MLP neurons of a small language model. Each row is named by its layer, matrix (down: output weights) and neuron, and shows model dimensions 32-95. Each number is 128 + 24 x the weight over its row's rms, rounded and kept within 0 to 255.
A block is one neuron, or neurons of one layer that tend to fire together. After each block is what it responds to, as a language model described it from the Wikipedia text at the highest values.

L8.down13 [116 110  66 120  97 111 117 168 129 105 127 136 178 132 103 127  92 136 186 112 161 123 156 151 129  84 127 129 129 152 159 131 175 111 117 110  91 111 150 103 147 149 100 137  92 131  84 117 144 134 118 120 121 138 142 145 154 123 139 144 157 105 107 125]
L8.down237 [105 168  95 121 131 138 137 162 122 138 126 111 143 102 139 128 175 137  94 135 142 174 153  72 145 119 127 148 115  89 125 142 178 124 156  99 128 104 135 112 150 147 125 159 113 131 119 172 138 144 120  92 151 131  75 128 173 136 123  79 113 125  91  95]
L8.down331 [115 133 141 122 128 124 114 134 135 141 142 122 183 120 138 146 128 140 158 159 128  76 117  90  96 135 123  73 107 144 114 196 144 151  76  89  83 133 113  94 153 141 132 162 172 121 134 116 132 127 126 118 134 120  93 100 138 134 139 144 127 129 134 135]
L8.down390 [109 175 134 119 107  99  92 136 131 145 122 119 141 135 154 145 101 151  84 153 112 152 176 129 100 120 145 124 130 130 136 146 149 130  86 151 128 151 116 147 187 100 123 125 181 134 113 137 130 143 122 125 148 106  66 115  84  79 115  88 136 152 151 159]
L8.down631 [ 88 140 143 145 120  66 115 150  89 144 112 122 131 116 111  92 116 159 186 149 218 117 104 116 147 141 116 121 108 132 122 119 140 127 136 128 143 125 107  97 148 136 158 164 127 168 157 136 123 126 142 116  90 126 140 112 139 142 171 132 124 107 116 105]
L8.down718 [137 121  81 138 135 118 131 143 168 102 158 106 162 156 117 120 125  86 156 130 113 172 150 143 133 129 113 107 147 153 109 121 110 130 136 103 147  75 122 113 192 117 103 127 116 139  89 109  98 141 131 144  95 121  82 140 106 117 165 150 106 125 163 152]
L8.down929 [112 126 110 150 136 149  95 172 161 103 101 104 132 110  76 180 149 139 100 145 110 182 211 112 130 115 113 127 136 163 169 123 128 131 126 155 111  86 139 122 153 160 148  96 127 124  77 125 106 158 113 143 105 141 112 107  95  87  79 120  99 164 113  93]
L8.down1085 [199 105 106  68 127 145  94 180  95 147 148 152 120 164 101 128 158 151 123  81 133 135 159 118 148 146 140 131 112 105 125 125 138 127 140 132 136 121 116 141 142 108 122 137 142  67 134 152 108 160 129 108  87 183 119  84 117 136 124 141 144 113 113 140]
Year decade digit

L2.down386 [138 123 105 136 121 142 128 121 154 147 113  97 147 101 116 132  76 134 112 158  89 122 142 124 108 131 134 132 118 147 104 162  97 134 145 163 124 127 139 132 123 132 159 118 106 103 115 121 167 135  90 134 160 173 134 117 141 134 109 118  61 111 148 159]
L2.down794 [136 128  64 132 144 189 107 116 169 145  97 149 113 142 134 128 110 110 153 109 106 138 108 126  93 128 180 186 126 130 135 178 112 149 103 116 101 106 156  96 140 145 134 113 117 144 115 148 133 121  79 125 103 131 130 125 124 142 153 105  67 131 166 146]
Score and table separators

L5.down115 [169 120  89 122 129 159 163  70 124 142 101 148 134 131 132 153 135 121 143  85 121 121 126 152  98 138 163 125 126 143 154 156  97 157 133 146 144 105 131 138 124 145 127  96  98 161 129 152 177  99  95 108 144 125 136 130 131 128  99 137 133 156 123 102]
L5.down343 [143 141 122 139 107 167 142 126 147  95 105 131 135  99 129 134 149 139  77 127 121 141 110 119 100 116 160 146 123 151 111 140  62 109  95 120 128  96 112 119 140 122 109  89 169 137 127 141 150 100 170 110 137 156 110 153 137 124 117 110 118 142 101 140]
L5.down745 [122  74 163 151 159 125 119 135 108 146 108 153 106  94 152 158 143 132 105 127 156 146 127 112 160 125 101 111 108 133 127 106 110 104 131 121 132 120 125 118 131 161 123 105  99 124 129 109 151 145 178 160 155 116 164 182 123 183 144  79 164 105 149 162]
L5.down1144 [120 166 142  86 144 149 127 187 117 144 112 132 137 144 121 139 145 129  97  96 150 143 161 138 149 156 119 109 140 186 102 159  90  69 170 142 115  97 107 140 113 140 135 128  89 100 120  81 127 148 137 154 108 151 128 127  95 113  57 113 109 128 126  93]
Piece after word-initial M

L5.down130 [110 160 149 121 145 150 117 157  74 114  88 115 128 125 133 140 106 150 136 126 105 100  98 141 129  91 129 154 120 125 141 135 126  91 142 151  89 113  84 120 144 107  85 146 219 118 128 138 165 155 130 115 169 130 119 129  99 153 146 144 112 124 147 125]
L5.down371 [139 176 147 116 132 124 134 104  96 130 107 140 134 156  77 123 114 148 162 134 121  83 121 121 107 142 149 128 151 138  93  79 197 132 130 186 136 147 112 165 136 145 117 125 106 129 106  98 152 109  99 103 149 103 160 162 133 141 146 153 131  74 133 112]
L5.down448 [131 161 103 152 131 146 134  98  99 134 116  95 146 147 137 133 122  98  99 144 118 137 161 125 160 130 130 118 159 140 118 148  64 145 122 150 144 113 136 133 172 125 141 139 185 114 118 131 162 156  94 137 131 102 134 149 120 124 127 169 119 164 132 107]
L5.down1258 [151 115 146 176 151 142  94 184  97 110 128  93 109 162  79 112  99  66 104 110 119 157 141 143 154 130 173 135 132 125 158  96 114 134 131  98 107 125 113 120 140 125 134 149 136 123 109  70  81 140 166 135 120  87 121 157 119 116 150 140 102 118 136 142]
Verb inflection suffixes

L2.down304 [119 124 109 132  82 104 177 178 105 137 162 110 130 110 144  92 108 113 150 140 106  90 120 130 123 186 146 112  94 140 123 148 142 103 152 136 156 157 158 111 134 132 129 127  80 173  97  92 128 104 111 164 122  99 155 126 121 129 128 140  71  89 176 132]
L2.down1254 [168 155  92 139 117  95 129 101 116 127 152 112 126 127 145  92 142 120 118  98 122 142 127 153 161 127 131 109 119 124 128 107 162 154 129 133 149 110 130 112 134 150 146 100 167 132 100 127 138 132 107 115 119 119 152 185 109 132 145 134  90 117 135  96]
Predicate-start words after auxiliaries

L2.down244 [156 157 135 119 134 115 153 117 128 109 166 137 154 111 149 124 112 153 132  92 128  92 153 143 117 135 105 139 141  73 125 106 131 127 143 115 138 109 159 179 141 112  98 125 110 124 106 119 138 127 137 139 128 130 148 105 129 108 207 143 107 143  94 133]
L2.down1263 [127 136 134 155 118 143 125 144 105 142 127 113 106 137 140 121 118 122  91 128 126 164  78 157 121 117 108 115 182  67 141 170 171 110  98  85 126 141 124 138 104 125 146 152 144 175 145 134 136 125  67 136 153 151 130 136  75 148 136 141 105 116 110 105]
Possessive 's marker

L5.down769 [136 106 171 133 191 137 136 136 137 121 110 128 146 154 118 151 134 170  89 169 135 134 134 131 149 137  78 142 110 110 100 161 145  85 138 121 105  80  91 140 111 108  89 136 172  92 132 121 105 159 157 128 168 121 167  98 135 102 126 139 160 118 127 114]
L5.down911 [ 76 136 153 141 122  74 117 105 128 141 129 102  79 151 115 160  98 108 110 134 118 141 117 116 134 152 133 120 139 132 161 157 114 144  89 108 125 135  77 166 137 138 118  68 215 101 145 102 119 112 134 149  99 109 133 154 161 107 138 105 202 129 142 116]
L5.down1004 [131 138 149 130 116 116 127 150 100 172 145  98 120 124 141 155 125 141 101 118 148 138 141 167 105 123 125 112 117 125 154  89 147 123 147 122 122 129  90 145 148 103 142  86 217 155 125 107  93 113 115 156 141 173 141 126 132 159 163 134 148 100 157 119]
L5.down1105 [132 119 159 126 129  98 112 153 127 139 127  91  87 137 147 156 137  90 104 138 183 125 173  99 154 129 140 111  92 142 128 157 152 119 173  97 170 135  81 130 107 124 154 140 182 120 142 144 110 148 142 140 137 143 121 135 129 151 106 114 212  93  94 135]
Paragraph-ending punctuation

L5.down263 [107 144 123 120 133 156 139 134 123 148 110  95 124 153 161 142 107 144  89 163 137 149  87 179 104 153  94 151 155 126 122 109 117 102 156 105 147  88 139 156 154 140 149 123 157 109 123  87 111 125 112 144 139 112 128 132 109 124  88 160 146 158 159 110]
L5.down384 [113  96 101 129 127 120 154 128  85 136  97 176 147 117 178 145  94  94 116 105 104 107  88 103 129 154 108 114  94 132 141 132 128 135 167 163 112 118 124 136 148 142 134 169 126 174 112 126 134  91 105 134  79 136 109 157 155 135 138 151 118 144 124 135]
L5.down520 [188 101 116 173 127 135 121 172 103  93 155 129 151 122 143 127 177 119 120 123 164 148  99 130  90 119 111  96 163 125 176 120  80  81 157  90 133 111 112 176 171 156 104 108  99 126 107 145 125 163 119 116 180  86 116  97 148 109 126 147 163 138 136 115]
L5.down1096 [120 128 122  84  77 128 163 158 144 131 100 158 128 159 187 159 155 130 160 113 152 153  61 157 141 128 129  96 133 131 115 151 140 115 105 168  85 126 119 113 140 128 132 146 126 135 116 100 117 102 144 138 135 140 126 164  91 111 142 153 142 116 123 169]
Middle digits of numbers

L8.down168 [106 119 183 151 131 132  82 152 109 119 140 128 124 121 106  79 145  96 118 115 122 147 133 156 133 149 137  82 127 161  76 103  99 102 119 102 129 140 135 125 163 124 103 141 144  87 113 122 136 149 127 123 154 129 137  94 115 155 113 167 102 126 135 137]
L8.down281 [140 154 157 148  81 174 132 150 136 133 113 101 156 140 130 112  97 136  93  87  91 167  86 105 124 153 155 164 164  92  95  82 146 144 136 146 159 150 113 137 109 160 121 108 135 121 154 131  89 115  99  97 146 130 107 138 125 145 115 102 101 137 120 135]
L8.down445 [143 128 165 108 142 103 119 159 140 137 103 122 141 126 138 155 116 125 104 130 114  87 134 161 125 157 136 110 135 137 131 133  90 128 127 150 112 140 128 126 123 142 107 135 181 117 127 125 108 108 142 122 102 133  88 153 111  73 149 135  99 172 109  85]
L8.down533 [134 124 157 103 156 131 123 132 123 135 135 150 117 109 120 162 128 118 168 134 143 113 121 129 141 109 129  92 157 159 107 112 122 114 150 156 110 111 155 115  94 110 119 111 120 117 148 124 116  89 132  51 135 139 105 127 141 194 124 134 151 128 105 126]
L8.down587 [ 76 156 101 109 149 171 147 116 122 121 124 133 127 139 132 150 165  99 174 150 121 140 100  94 107 181 108 113 142 171 154 122 123 120 126 161 123 123 115 171 120  92 120 134  86  97 116 124 131 114 123 151 106 125 131 118 141 120 141  95 100 163 146 127]
L8.down883 [142 114 164 108 128 121 138 131 146 118 109 125 113 137 122 138  87 162 107 101 115 116 100 128 116 132 119 144 109 126 136 115 121 156 115 138 144 151 102 133 114 130  47 139 160  97 114 148 112 122 168 136 157 157  73 136 113 107 138 145 155 156 124  92]
L8.down1159 [ 82 111 165 108 154 132 135 143 122 202 108 134 136 180 140 146 100 140 120 102  59 122 148 128 114 154 109 137 129 150 119 118 116  77 147 123 136 124 140 144 110 118 147 152 141 153 119 112 112 152 111 130 159 130 120  99  99 134 177 144 120 145 161 147]
L8.down1267 [123 167 135 178 122 167 109 128 152 133 117 113 134 134 110 140  84 118 100 113 100 122 129  87 115 119 127 127 160 141 124 116 119 125 118 131 125 124 139 116 135 111 158  89 160 136 139 122 135 121  87 129 160  90 121 105 138 149 124 127 109  99 133 123]
Word-completing suffix tokens

L8.down323 [112 124 160 156 132 142 125  93  74 154 133 132  95 171 111 125 146 142  81 135 120 105 137 149 155 110 113 170 170  96 121 148 129 134 108 143 116 167 140 117 154 160 169 161 151 136 108 125 115 163 100 126  93 102 146 114 151 131 123 123 110 142 108 142]
L8.down702 [147 118 123 126 103 140 153 126 137 179 148 128 172 115 129 161 112 154  96 100 140 141 129 130 124 120 132 164 145 157 140 181 115 142 114 114  69 128 137  88 128 140 123 177 137 118 115 106 124 127 144 105 155 110  82 157 177 148 123 146 131 115 135 116]
L8.down754 [122 114 110 118 129 149 121 124 111 146 126 133  86 148 143 162 118 147 152 154 144 104 128  96 208 124 106 151 160 119 127 113 122 116 137 128 109 138 119 133 108 112 159 102  85 186 179 132 134 146  89 134 108 136 166 133 134 106 144 116  72 148 111 154]
L8.down1163 [120 105 132 154 144  84 111  96  88 183 130 116 123  84 135 162 140 135 117 111 113 123  85 144 119 145 116 108 153 143 135 150 109 140 134 127  98 153 123 151 110  98 153 156 127 131  99 128 162 110 145 135 135 132 169 152 182 118 161 125 125  88 155  82]
L8.down1167 [102 141 122 150 128 127 112 127 109  96 144 145 139 138 119  98 103 154 142 142 121  88 126 114 103 172 118 151 141 117 121 110 133 114 105 147 126 146 129 128 138 135 119 125  90 123 119 127 137 103  99 146 145 137 145 120 138 113 138 173  50 132 117  91]
L8.down1182 [137 172 109 103 145 145 149 160 150 131  97 120 140 138 143 122 130 124 127 106 102  92 134 147  96 129 118  78 116 156 116 140 164 127  98 117 109 144 154 142 154  96  88 132 112 123  90 132 147 148 102 129 124 106 108 147 167 152 158 137 121 151 132 124]
L8.down1225 [ 97 185 137  93 126 153 100 124 126 168 105  75 184 176 117 121 145 110 126 120 153 104 118 171 120 138 136  78 140 138 102 161 173 131 170  95 120 120 129 101 131  95 114 137 118 169 146 101 123 146 103 135 126 123 120 172 123 164  81 124 103  93 159 104]
L8.down1233 [126 130 114 160  77 135 154 119 106 117 140 127 117 147 124 158 124 115 153 155 115 120 107 136 144 147 151 120 145 135  91 138 101 131 152  99 147 109 104 137 138 166 124  96 109 175 136 112 128 118  93 133 100 137 132 137  92 132 173 131  37 113 127 151]
Predictable word completions

L5.down386 [140 125 153 137 110 147 124  62 119 179 165 162 152 124 134 129 102 105 136 119 168 109 120 134  98  93 120 118 139 122  95 109 137 121 101 120 136 148 125 104 149 126 132 146  99  85 123 155 166 143 136  95  95 198 114 142  99 108 125 138 112 123 130 141]
L5.down539 [121 123 156 160 134 109 137 126 142 131 123 128  72 132 109 137 151 106 130 130 174 107 140 154 111 119 166 104 109 117 127 124 170 118 107 129  98 130 135 146 135 128 110 167 160 138  88 107 142 151 116 108 129 169  88 143 144 140 109 104 153  89 133 177]
L5.down684 [123  99 130 121 107 142 139 108 132 141  84 117 128 165 110 153  69  87 134  68 130 100 118 120 173 113 155 121  83  90 115 131 115 142 141 161 161 127 108 104 155 122 128 154 132 111 107 149 109 158 153  87 149 110 132 142 116 141 127 104 107  97 131 170]
L5.down858 [129 149  80 141 127 129 158 132 134 152 142 135  92 114 127 128 162  83 134 156 135 159 136 156  83 133 151  98 110 147 109  99 124 161 128 143 129 142 143 128 112 115 123 145 110 114  85 112 151 127 126 164 143 147 139  63 142 142 103 123 155  90 138 151]
Second piece of capitalized words

L8.down371 [115 127  87 119 178 128 147 118 136  97 115  76 101 113 113 159 153 138 119 132 124 129 100 137 158 139 149  92 133 141 138 111 113 135 133  89  97 144 143 140 141  76 106 146 151  88 115 131 112 110 178 134 149  81 133 147 139 137 156 146 153 146 106 142]
L8.down376 [127 166 113 133 147 117 104 136 132 123 132 136  86 112 120 137 124 175 124 148 101 130  79 157 154 142 167 129 117 145 128  92 140 129 126 155 127 105  80 128 169 144 121 142 244 140  79 125 152  87 155 145 138 113 107  83 150 162 135 125 142 102 136 129]
L8.down425 [147 201 166 131 140 121 133 137 114  97 151 132 152 154 144 161 161 130  82  75 121 104 139 105 138 121  79 107 122 113 147 147 114 120 163 135 155 127 120 154 116 132 121 115 200 102 109 104 127  70 138 111 137 145 137 133 157 137 142 147 134 143 145 130]
L8.down714 [157 125 152 113 136 174 118 144 127 149 145 143 120 100 110 126 119 120 127 119 137 108 109 149 141 132 147 165 154 144 163  99 124 117 134  96 146 142  17 144 153 120 110  93 217 111 118 157 153 128 132 149 131  91 113 125 153 111 110 107  50 147 131 118]
L8.down861 [125 119 121 140  85 137 112 155 172  88 112 117 183 132 162 106 142 121 115 131 184 147 149 142 117 125 137  95 124 161 142  97 139 119 111 146 140 146  53 175  93 119 132 156 193 100 119 137 155 117 142 101 146 123 146 124 145 142 138 137 132 123 123 123]
L8.down1012 [119 135 152 112 142 123 108 109 107 118 111 138  86 120 151 158 143 168  78 133 139 111 102 118 127 103 114 141 119 163 163 129 123 207  97 121  96 167 137 130 110  89 135 173 151 127 134 117 112 134 130 129  94 135 158 123 105  67 112  98 101 177 134 111]
L8.down1166 [124 134 131 126 151 111  75 134 167  92 142 120 191 153 125 107 179 115 135 115 158 134 126  87 121 116 120 111 164 133 112 156  89 125 140 101 122 123  97 160 170 128 125 141 158 104  98 168 167 131 161  86 121 154 110  84 163 156 135 116 168 125 178 120]
L8.down1261 [131 170 159 116 137 104 125 142 164 155  95 124 141 153 141 133 112  93  75  70 142 127 163 104 149 124 135  99 125 143 106 159 118 125 155 103 139 111 131 133 102 125 171  98 178  94 171  96 134 145 143 106 179 122 134 167 126 176 110  97 113 120 145 149]
Table cell separators

L2.down222 [163 142 155  88 122 142 136 139 107 160 106 136 112 177 120 102 166 158 115 115 119 107  85 123 143 151 116 127 123 116  94 145 100 147 124 160 147 151 115 120  88 122 159  91 110 166 112 136 125  57 128 145 140 139 105 121 146  78  97 128 135 123 117 150]
L2.down484 [119 135 150  58 153 117 180 147 143 123 122 153 102 146  90 125 142 153 130 158 113 114 106 134 131 112 135 129  98 134 136 123  94 133 136 163 123 131 124 143 131 121 145  73 104 181  89 129  96  91  95 115 142 173  90 144 169  93 120 101 129 136 117 153]
Year decade digit

L8.down50 [ 92  95 116 148 134 124 124  94 131 162 152 152  98 150 145 138 114  91  97 139  95 138 121 135 133 166 148 111 120 116 144 106 128 117 141 156  85 118 132 105 152  90 122 130 122 161 121  94 116 137 176 113 152 118 109  75 125 131 133 133 159 170 125 145]
L8.down421 [154 135 115 166 117 144 135  96 102 188 162 127 133 115 152  91 108 140  90 116 144 104  92 116 146 161 103 107 142 127 133 148 153 133  96  92  99 135 130 142 152 168 123 129 178 129 128 126 131 110 121 130 116  98 121 196 124 113 129 119 137 121 144 101]
L8.down517 [170  89 127 113 157 153 128 169 134 130 102 140 175 105 137 124 102 130 107 127 126  99  78 127 112 160 117 123 154 131  85 117 112 126 115  95 135 140 151 157 126 133 147 121 129 103 121 112  96 132 119 141 158 126  91 192 164 140 135 100 156 183  95 119]
L8.down661 [ 99 113 134 126  97 141 126  90  81 212 115 138 135 144 143 128 122 144  91 112 137 174 157 121 118 119 135 129 100 129 140 139 129 106 110 140 119 156  79 150 117 143 148 165 176 125 110 120 115 108 173 112 112 136 112 156 137 106 149 101  78 127 152 106]
L8.down895 [148 107 130  75 175  92 140 161 104 106 124 122 113 110 150 111 119 169 137 125 113 130 127 116 140 122 121 118 116  90 114  97 104 141 137 115 127 107 131 101 167 161 140 131 171 179 153 153 122 108 151  96 135 140 152 121 162 159 116 119 109 176 140 169]
L8.down933 [125 110 138  95 152  85 142 115  82 155 141  90 108 100 139 144 130 139 124 128 170 167 100  64 114 131 109  96 118 168 126 135 156 143 111  88 115  95 110 167 107 120 131 138 195 126 112 153 113 113 124 122 135 148 143 131 100 157 113 118 102 141 136 105]
L8.down1030 [103 119 102 111 109 118 120 123 109 147  80 126 157 148 162 111 130 124 133 121 111 139 139 105 122 159 163 122 169 179  99 119 128  97 102 170 156 117 148 152 116 107 142 121 138  86 124 108 143 138 135 201  85 149 147 133 157 104 128 138 137  93 120 145]
L8.down1226 [132 138 143 104 154 151 123 125  95 141 126 124  95 151 144 149 135 158 129 115 108 122  96 172 125 130 132 140 153 115 117 110 101 156 153 142 117 127 121 167 128 169 104 130 109 162 109  93 160  89 110  99 119 143 146 169 175 121 139 154 138 166 119 108]
Name suffix fragments

L2.down199 [ 96 138 104 111 102 120  97 163 117 102 136 129  97  91 131  81 150 122 102 180 121 139  91 124 146 152 136 126 109 174 118 169  89 143 108 147 141 162 118 113 118 125 113 107  98 132 125  93 105 115 161 157 122 115 117 112 139 123 122 132 116 191 182 116]
L2.down327 [113  92 121 128 142 122 113 126 142 177 118 146  95 144 149 131  98 134 109 162 130 117 103 110 142 130 110 185 120 125 112 189 111 147 128 117  75 139 184 132 110 143 123 108  94 155 132 106 104 115  98 122 143 121 149 119 112 114 140  70  87 121 161 115]
Name bytes, field-label colons

L2.down187 [123 138 145 156 108 119 158 121 130 109 151 143 120 130 130 141 111 109 142 152 127  99 130 122 144 146 123 109  85 123 151 147 137  94 135 125 106 157 102 128 132 130 188 119  79 141 167 132 125 128 130 169 172 132 154 125 140 134 123 104  77 149 131 149]
L2.down1266 [115 146 190 173 101  97 151 109 110 146 132 129 147 158 108 153 112 135 155 102 126 144 147 165 157 166 118 133 118 145 124 128  87 104 125 140  72 164 146 107 118 141 123 153 111 115 119 136 109 140 175 124 136 155 111 118 100 116 156 110 152 151 141 155]
Joiners inside compound names

L8.down40 [117 146 118 152 138 113 145 147 125 140 112 111 128 106 113 119 101 111 123 138 110 116 109 110 113 146  93 136 150 125 118 152 102 122 133 167 105 162 114 156 111  96 123 147 107 112 173 109 152 142 123 135 116 171 164 124 109 143  80 136 153 123  98 158]
L8.down64 [110 150 122 142 152 146 114 155 111 144 147  96 116  86 128 119 101 153 113 119 140 174 130 105 156 164 140 144 114 129 151 157 162  95 121 132 135 154 171 119  90 150  73 103 130 120 140 156 139 140 104 129  85 170  89 142 105 119 113 100 169 105  90 108]
L8.down67 [135 164 143 124 124 139 167 138 154  90 130 111 132 148 144  94 133 126 132 141 116 146  87 174 124  72 111 126 159 120 123 156 115  76 133 143 121 139 132 132 126 117 151  87 111 153 150  91 119  96 163 134 137 159 107 149  84 103 103 155 161 121  94 122]
L8.down132 [172 103 158 134 114 119  95 110 120  94 114  78 128 142 163 111 105 155 118 117 155 122 133 177 139 108  93 141 131 137 157 101  94  92 165 114 171 146 141 166 116 125 114  86 131 100 185 152  92 108 106 127 144 134 112 124 158 121 125 144 153 123 119 156]
L8.down1055 [124  93 123 136  92 149 134 106  87 124 135 109  91 122 149  74 124 118 142 100 133  92 113 118 114 153 122 128 148 128 122 109  99 146 153 117 126 120 129 131 181 133 125 119 151 132 139 133 158 131  81  97 138 130 103 130  96 119 121 128 132 147 115 145]
L8.down1113 [142 122 109 111 178 110 131 134 122 115 146  97 164 143 118 141 109 128 106 137 139 123 111 102 132 135 119  96 110  95 144 163 121  70  93 118 111 171 149 149 109 102 103 126 175 163 166 148 155 124  86 164 155 110 118 149 166 135 103 136 113 139  83 114]
L8.down1146 [176 140 113 130 112 114 146 132 111 109  92 126  94 127 131 147 174 104 169 126 109 125 116 125 124 165 104 163 116 155 163  72 125 170 132 103 172 133 124 166 109 112 136 117 138 133  99 165 143 101 117 114 126 114 140 159  97  77 121 141 147  86 108 158]
L8.down1189 [ 92 169 152  75 107 107 157 111 129 130 122 123 122 143 104  99 130 108 137 176 115 110 159 162  88 118 162  90 160 148 113 133 119 121 130 133 125 137 141 134 148 147 139 123 100 141 135  87 142 144 167 110 109 108  98 117 100 159 114 124 192 140 137 126]
Split surname first piece

L8.down126 [148 100 124 124 156 114 140 114 127 133 113 131 160 127 126 146  94 123 132  98 134 134  94 124 136 116 148 106  79 161 158 136 141 103 112 161 103 128 184 144 136 132 126 121   8 121 135 103 118 122  85 116 143 107 132 156 125 110 116 131 127 149 170 143]
L8.down206 [168 119 129  89 139 158 128 151 151  99 116 150 164 108 127 140  80 114  98 125 123 153 111 130 140 112 162 106 124 152 130 156 139 106 119 167 110 154 191  86 108 114  69 179  95 128 109  81 122 131 121 137 122 122 131 123 152 107 125 115  49 134 138 125]
L8.down222 [144 147 156  84 127 140 135 109 131  97 136 104 106 132 120 149 112 138 141  86 125 147  90 114 103 108 170 130 135 152 155 123 126 152 108 122 144 125 166 118 121 127 110 121  39 159 127 140 129 144 103 138 102  83 141 135 153 121 119 123  55 130 168 150]
L8.down268 [187 103  98  93 144 149 113  91  75 110 140 163 167 123 155 105 123 144 133 127 138 159  98  86 116 107 135 151  95 150 120 144 132 128 156 144  82 131 150 130 138  82 112 145  83 127 160 103 142 140  78 134 143 146 168 134 134 132 109 117  66  98 151 120]
L8.down879 [135  95 151 114 100 130 115  93 144 125  90 167 125 136 135 109 121 146 153 128 132  63  91 153 120 172 148 138 158 133 110 144 115 143 124 110  86 103 156 120 141 144  71 163  62 177 140 113 147 148 111 123 131 144 103 106 159 117 150 156  79 123 142 147]
L8.down941 [143 143 127 135 157 149 145 111 123 116 123 113 175 110 140 153 100 157  73 145 141 137 107 148 123 150 105 146 124 122 141 176  97  77  90 151 120 110 150 128 135 151 105 156  98 111 133 183 115 150 140 157 109 100  88 135 143  94 152 130 101 172 140 136]
L8.down1206 [157 130 120 103 156 116 133 108 154 151 135 156 134 148 134 121  97 101 116 143 147 130 114 127 191 104  92 114 160 145 111 137 126 145  91  84  95 146 189 131 100 165 115 183  49 129 125 102 144 121  82 100 127 110 130 135 150 133 134 125  77 172 150 141]
L8.down1213 [106 102 136 150 147 135 121  82 155 159 143 130 150 135  79  85 108 151 122  81 137 132 131 126 138 128 120 169 122 157 114 160 152 106 106 118 111 161 173 148 122 114 119 119  28 119 162 149 149 120 121 121 121 115 153 102 120 124 109 135  91 117 158 147]
Block-ending punctuation

L5.down468 [139 152 151 109 190  85 115 139 164 117 114  74 103 120 159  89 117 144 122 152 131 139 103 156  87 115 142 139 122 153 123 124 107 140 117 160 119 147 139 138 131 149 117 118 129 105 113 131 150 135 134 107 148  94 118 155 148 121 130 119 186 159 142 118]
L5.down950 [101 133 138 159  97 100 145 118 114 154 120 122 110 103  91 137  95 107 137 119 161 129 127 138 187 134 161 100 143 130 118  81 134 117 153 136 169 123 113 102 134 133 170 122 133 149 153 138 125 116 132 171 175 128 124  92 112 108 147 161 121  97 144 130]
L5.down1078 [123 139 181 112 129  88  99 131 138 167 102 112 132 130  93 137 134 154 174 166 147  88  81  86 108 156  95 136 126 117 128 147 144 126 168 144 190 168 119 165  94 115 120 119  98 137 135 122 131 154 113 181 154 137 120 139 120 107 137  92 153 114  91 107]
L5.down1183 [146 137 134 164 103 159 139  99 124  95 128 175 121 114 117 153 127 128 158 107 110 162 117 110 130 117  96 115 123 109 101  81 143 142 118 136 115 136 135 135 162 135 150 115 167 104  96  93 135 102 101 138 118 148 121 183  85 132 100 156 165 160 164 137]
Mid-word fragments, esp. "ch"